From a checkpoint of a small transformer trained on Wikipedia: biases.
MLP neurons of a small language model. Each row is named by its layer, matrix (down: output weights) and neuron, and shows model dimensions 0-127. Each number is 500 + 25 x the weight over its row's rms, rounded and kept within 0 to 999. Numbers have three digits each.
A block is one neuron, or neurons of one layer that tend to fire together. After each block is what it responds to, as a language model described it from the Wikipedia text at the highest values.

L5.down27:474515497515516478494526477506512553507494458539521441521545529463476522513506475502512495532521495515525520470469492446510485532525534481487519444498509482489515476501492499535491483484499499566549460477483493505491477521508478517485511498504470565488482488488516552501513475516507527492488498482489488476506501506457535550489523501522543497483485478480496527511453543521539485517503
L5.down146:467504472536490530482506519500470519472492474472510442507508538500487465453515510451503537524467498508494503492500483507486461530493509478489519501519532522518483472510488500506445492485482483556449483513464474509546483491468480476492471509507467512489502532495518512467541460492500481510522496512507520449479488499495511573489517496545452496523508495516514560465501499513487484509485
L5.down272:526519545489517486464488515515539532572530499489509506476499501525510449497507540461494495530502513476494499475512513546493549506515478519469501528545450480505511472516452469503526528493516497468496486503501476519476507516497475527504488481487492503475500479509542502514432504509579492535491476491539510459510496465519477509490523466508470500500496488552468499483488500462520525513519
L5.down292:527495493504504479536494518471521533498549530487451500494503505471528484467466511514538468514515474507505537498469505470500533502494462493488511535502521509506517510484465471505490440509539473489495514462459479526496505537479480528499443468496485531491482501461517491464512471518520515538527514499518526508457503496483487502518525466499512528548500495482488548482454519545468514537514
L5.down514:518490505486493452474488494487516520501473475437503502481545482522512496521474509483478495518489460455527531483508521468489493496490530514489533489525477521511541448519531527470511502478517521501503483441531495469506481500508489500479493518487454507502480521516554501496457497498513509543523506523454507489459514504477523491508464462488530522467490471525483486514462496565474525528532
L5.down608:479460527480487489480503482494478491498485483516520446478459480518529498505457545541513491516558481457508522504507432501480486486471497486517492521500535525514537518535446479499523513507502500500503511498508477531461507516507491454505478524486483501500493533456519478516527491508454477522518488486549438472479519486488454519501524513524543506530480501569495517458507516488479520501561
L5.down631:492464528518517518507513505429510507496492497496482458475488444483485531480482529509515505563517473473506529537489479435483492463474530498507505473487493515532501522506529523522501487480477491527513508484526545498441483503516516512468465533471510524496489515469497515491543511445513450501464524504473486497526460515496505458481469447529535528504483482533502497466477500460517485547523
L5.down719:512471506481478462474515514504483463502492497539503473519516501506486537485513495497525539468551518531550500481449558463533521452512465577504506515519481477467491522514488534485478510535493504511479438522512479484472558534526477509501512502512487501510473505521498484506520473526463518502470547495544474494494492503505503528523448498513572486468478514505473511524523494515503448508493
Responds to: Year-start digits in dates. First digit piece of a year after a full date or "in", e.g. 20 March 1528, 9 October 1962; weaker on mid-word pieces like "ad", "id", "il".

L7.down81:496527500528564488512513492453511497501479537476496475482476506520484487521458528504502485518502511464516466514492520544492484501496498484529472513484479497533493492558496551505484531491473517504464509470478475548485482499489517506513503477510452542514493525493513498497489487478496481484463525464518461478466532520522473545465488499539523466510555461478526519481521532566501475538456
L7.down279:466490493496500522501545538512542450524494461511501503511509479543500474512526471529506462521522559513451530528444439483532483496431502492493524523477497529483481490486535515516487509462491511521541504500481514499491524511497473513451494527496461536498515506520440562470459528518497469497501497511479535510503469491506550533506543510531511500482461513510487504525537491534458462495513
L7.down470:501519478494461529512470490506474491506505521530481534496515488489459518473523509530511496523522516530483473518506474508501524494522476530524497491554505466423498479511448503461538471506481509500487490488496508526466527511551513478468522465501534493523518507514495517564513521536519532489489488493482480528522477509471497526421529472501501505486525500470478515490473478524494488514528
L7.down559:485475493505465502515470525464471479509492480472537481510503467494501517487518484511550489510516476471508478486511495517540488507518488502537467449528495495493539503519562515512514482503484485500529468533514515491489509504500479522500496544454518507532506463527520478481460532521492486479440438477503491501496520501462527502509498487480504518457505474513529470480515484497510558513513
L7.down730:495497487515500517514466501475468479506528471471531477462507503489536465485500494506504503488526529471504511508519494491512495475499511498490487490497514472472469515530540470496531514518482486528508482514509494501510492495530543487484536518552517539512475486468522429490553494476504546500487484442504539491484536537523487477452461496480495488491571486495541477496474500581511493500507
L7.down757:447561475487482468496499514511489504517501502512518464503498470492514479509507484535494510543548511474468494512496488505463493530509517464540461466505508477525480492561528490476462502489461512513504432453488514514458496494506503510474525529489487483497485509492444506502504532503506518476479468475522535485478478514459510546509524489534458467523473485490491470466479497486496489501535
L7.down893:534477528493440486490508482517526491486532510503462481519550482511506524514454505558525488472507497450514481521473503541494524492483499554487507447506513520506546485528497459479523505481487508484476493440464507491471534514503482509469541498501465476489535512527516511485472521498494517565524496430475532494549485472493520456490484480497508537450519522498497450522516506492548514524508
L7.down932:470524522484466519502490497502498482511489533495499447463508485508539516542501497495517474502549477487530504476505509515517491491542558521529515548461479548531496463513528497520527455467486475536478471510498538508487505510447516485475510491484468501525499537474490480469493494463493493431542487506504492477479451499517533520478552474539536503491500476474518475530510480503499522528475
Responds to: Word-initial K/k/s pieces. The first-letter token k, K or s starting a word split into pieces, such as k in "known", K in "Kitty" or "Kalmyk", s in "sounds".

L7.down138:452478460487527508531491526496473455532530490537515492498498523518532483521477498550512508508536514512541495460520448514513466505516512507467524472486542510534470514542536510483513487494501482468484525497538500509553491486509483478540508512512518459511490494476469494509509448447518532460507498527461526486464534474508512472515503525524483493531459488507509558501475489513493513517496
L7.down241:501512474469544481475490503524461558501553468531503476489460465495526508490516533530552506483516530545502542485531487488491472462534478480494492480492511525441462522487475520489494510483482475488466478479488490499453510521486472514496521534495443506462514501485489463488496522499418544495521534502476535507519479543469529523511498481551510498505485473475524531492492501505493563495531
L7.down335:486469478501500527514504499461487465527515475486456496479490508471512485516511533510505529529499517520516519504487464491492490510519511493512465458465524454485497454543480453472470475474495481502496477490486491526459503498509530510475452549464521491454477497530473539455501523470521504492497521495510495531532487511545489523500485520487512490497521466555491533529507490489555499539469
L7.down486:462513506491480486491497513520510501566526505453463507514499510491483467540492524515482499538471511516501506508452459508496473505491519508481489528464501535482473470502536500526525522472501494533533520441488540501537483511475547544472461507514501484499480498492532485470480517471475503523507512503472488486498475474489534546491508526534527544464538496477492481504524464496492523538517
L7.down507:458480513498492565494509510483499514469537494457527496530491509454500482496483558530510520510490501491476489501487457466501506503488452481556522539464473498538481482567470495526492490515497471514519483496485492531514504479491515471527489570508509492471528528513490509444500487501551477501488509533464487504491519468492496453515493471507492501482498502479533506468514470463458531539534
L7.down585:500506555521514479517449561509532547494473467494517537513494482504491504531521499523472544469494494518503462480518509498550511474459473479467500510496525510520507494474489465501506492453517484465479460520489516519494476491533476518509472497512500499522529452509494504505501499502472500498462454490491507522509534515506509477443494485546442499522487554505551522465513520504535480508517
L7.down825:530493481490508520482515511537492509546506505518521503498504531510469505503521545508500477470503534522476492496518526516480505494529515486524501471488526474470502486518504537542528492534512492508505476504485495505508466551516477502484537551485492476434477525487503482547528519509508536525525494529515498510544538526479530465503531499533509514544517518459483525476467498473504490529494
L7.down940:460521496463547475542462485479518521470524500527505493508538517513441479490446490559495476481502485518463509530467523470495502473522474512496524475501516502465515487512485472529514520503509481496462485483469540513491527550453492516493467478473503457522471522484524529484489507478522519496443502521528470521524492482474523511450504532514516493472442464498505483521476567470487468478493
Responds to: Section header endings. Line breaks and closing markers ending section headings and table headers in infobox-style lists, e.g. Senior career, ===, |---|.

L9.down837:494480505472463531529459551510497528479487489480521500503494536510490513511471474504455497517486519516512508508509461496441475491464511495471452555511478502513508498514546475535479501479519488495541465456510466513482539484533474512473512507449465538495512523495473541516512464499520526567518482500545522501454535476488483519509486500487517507478474579487471503529508507532493502529496
Responds to: Year digit prefixes. Leading tokens of a four-digit year such as 199, 200, 19, 1 or the space before it, in dates, headings and tables; weaker on preceding words like February and during.

L5.down97:477510479486485537530499524533464544466482522435459527514552491485493497511539492481498493495515483440507516517476477481558511518508528524484518479510533466496519510483505551488502487520513521516467551512478513533493486518511500534480492478504479526531525503454462478513498483498468535477495523503512477513478500500465456514470489486481515509468499489487495482505495482462506499510509
L5.down256:457567529536524499519529494460476475509504509551495522533492506524463475535522495486461505519522481546491537494523472514480497494466501478526508500523485518494508505489525525490478510515466495524545532536475480467468508501492492488512496503462530510541448473504494534494472504481492517486508503516480491501472520520449514479489473520507566488525477541443493491537483521503470502531489
L5.down567:497474524521515456545505472505475500497447535537464482454468494500485566485507484509514461513533524486527517546498488428513495488539508536461495518524519493452484463487494474499509476505517495494507528495517505467498501508525505524470527492474460496540486491527509516473558495460501502477488529487481509497558491541519497473485507448521494499450506489502465444511531511487533530486521
L5.down593:493482519539497532497496540503497458510475485524494495497484466479467449497479517492515520464484498532468513496520434438555489523494502482499527480513485477485539500472500460468502530496488483493515482468506501506488534529539494504547507470498515529549487450514477499462491504474494468481502493518495490496494500526483488513481446478474493508488507520472507500516521494495496498523434
L5.down674:541497473511488474486473486518485490516485549540506486494502491489496496485517491510492509521488548541537463448461527539535501506553491487509516551484520482542497452529484496500459533521505529490519500449475489485528520522495449508501506510518462519515466501469525484555483505531515493524471552529485505527512504534496495473534478524463473510477503481507483507486481495483500527467517
L5.down856:476527479505514494500491499462472499506510537486481510498472465503501503526476550508504526503486488460481503469522497538489509502482480483473496495514462478515515473476494499491522524468530532557494522505515518544516548559472540526460512535484496471472496450528507477499511500469476471454525460504489522504500480504486491498516475486520492495501526452462495477425484461480467533501457
L5.down927:479514500526547443530511491456512513507543479460527491513476487518459482435488544478505458476474476490538544491517467515486501516508463466485483480467482511476520528500543484511488492512502484492508491493507512495510475544481510518532519522503492520543443512520520510474504516511480498508512492531550512507508471494524453514479507477490535485495491475452474486514496490526476561511499
L5.down969:465487490491509512517479489498459492464527498495477534477521488516501505512503522510467506513494491535465523540475475457507451517457479524519466479495481494484460558465504492487500528509520499492555533475478493484499469525529499483493498464520491508532500484484476507531493531498483530498505490493535457526494477522453499491509501511496480491464468516486485508537507500551521456533501
Responds to: Section heading closers. Closing == or === marks of Wikipedia section headings such as "See also", "Awards" and "Demographics", plus a weaker response to "that" or "from" following a noun.

L9.down804:414477493489546502522479481461529489497527493492505560526443540521491512485518477505490511500521533468487493531520524499479445483458481506489475505500482495518482542511522509533526513508487474507514508526484498516492514495478530546481469516511470506532501503525484496521499554524520513459496508492487483518464508504456484492462491508481518510523461511469509516513468481511432523505495
Responds to: Heading and word endings. Closing === or == marks of wiki section headings and final table separator pipes, plus last pieces of names like Slovenia, History, Germany, America.

L5.down76:470512508476508513480473474499504492544488496464492490554494494490527494518529487508483507506512473515486490482462501515538526530527511508515500471491482535499518449544495490499507457540476460455474524503498513485488472488505495504478515513517492507484482473445488481496435513455490447490503510464503516497507426486495447462513510482516537504511527479496465530537521486504480493505508
L5.down85:463519483503453495523501541495473493520497531503524490511495481503477505505541466488516498511531533509474483502468474504482501509514495501541465450520501516494517498507491497480489456488451492504519459489487488497468525476494479497493503507504506493461483481519472555505470531516510497495491464475498505504470458470491522534470535512530495469510492509528471463481470482488510476478526
L5.down225:540451490512492505491520543501448513498476485505514516464509452483484534458488556485463488508500523513509512509490495522513478497512536479540529477519511490502531441518507495535470503493484477484521505544502474515425489517460522469488503544520469540523498484481508460531499480474503514528475458467495477485517506531512560491463507464522533454473481502480512504525501555490513471531466
L5.down246:500497505482469498498500550510470500499541541470533484506526509530492504542529499517526462488519450478488562482475466520503500476551514498519538494509515489477520471476490519486455496526482487484506479456519521494458517476507551493506495545493480488521489530463482486497477510530509456503463509494509481524488476513500504500521516504525508495473500477486531550491513509519487557498521
L5.down480:496529507508504476501471487485543488525511487476544507527492499492496505481454447554502489487480461489528548470515493518511561475511466470470530494543529491499508503466505503525483509532500489506476467445489507526492518491515481516516495472511521495475481493544512471510511482542486507505510480519532464471494548486499498485503503506537510490484496478501478530539505530495499520502475
L5.down711:472524475493510527508461499524521449483485509518531508534509483519461461514489531449442476486524507546515459482474516482486473484531510467542474489509482481487514504501509472490484508457518502495505468512489515514466507516502507463480516500513527514498510528478491482533476479517494498469478453518508473523486440510505476565519552502529535472491466512478492490475478505495481483510497
L5.down723:448525514499466501496516463528536467498513495497499470502505505523552571515505480479510517489504500471485477471500451460512492532475495478500493501493514503533495504518513521469499482536482483497467538521487502500427460468505477492505538460449458512494477493558479493501488523491513462494542500481493535456505498473523493484532475457498502524471451517528469509498518493482512522524508
L5.down867:522520486502533519536480527468468482495507475490536486541508489482511526499498536537508456428539467450486480500479490495471495506501507488484500460480525535486504508506490474508445495500518493486536509479497497477495487479528465524538513524528502481486463484484516468511496461487467480521513482507507512470508480521502524538489556460470517480511526510486506510533465520531523543525502
Responds to: Word-initial letter S. A lone "S" or "s" starting a longer word split into pieces, such as s|outhern, S|enate, s|ame, mostly after "the" or a preposition.

L9.down231:517504476501478499510490530503544473495493539485532524513490530505515501501498465462449474534569508486483531445490485524477526543474509512520486473476515487536513507461503497458525480509471456499489464498487523488462499528514472519514536493564520503504432532509485518489495514502453512516472461509501541492508485475474491576505520449526511476449466485505501523479490503497462460489504
Responds to: Split-off capital initials. Lone capital-letter tokens (mostly S, also E, A) opening names split into pieces, e.g. S|outh, S|eptember, A|ttila, plus line breaks ending list items.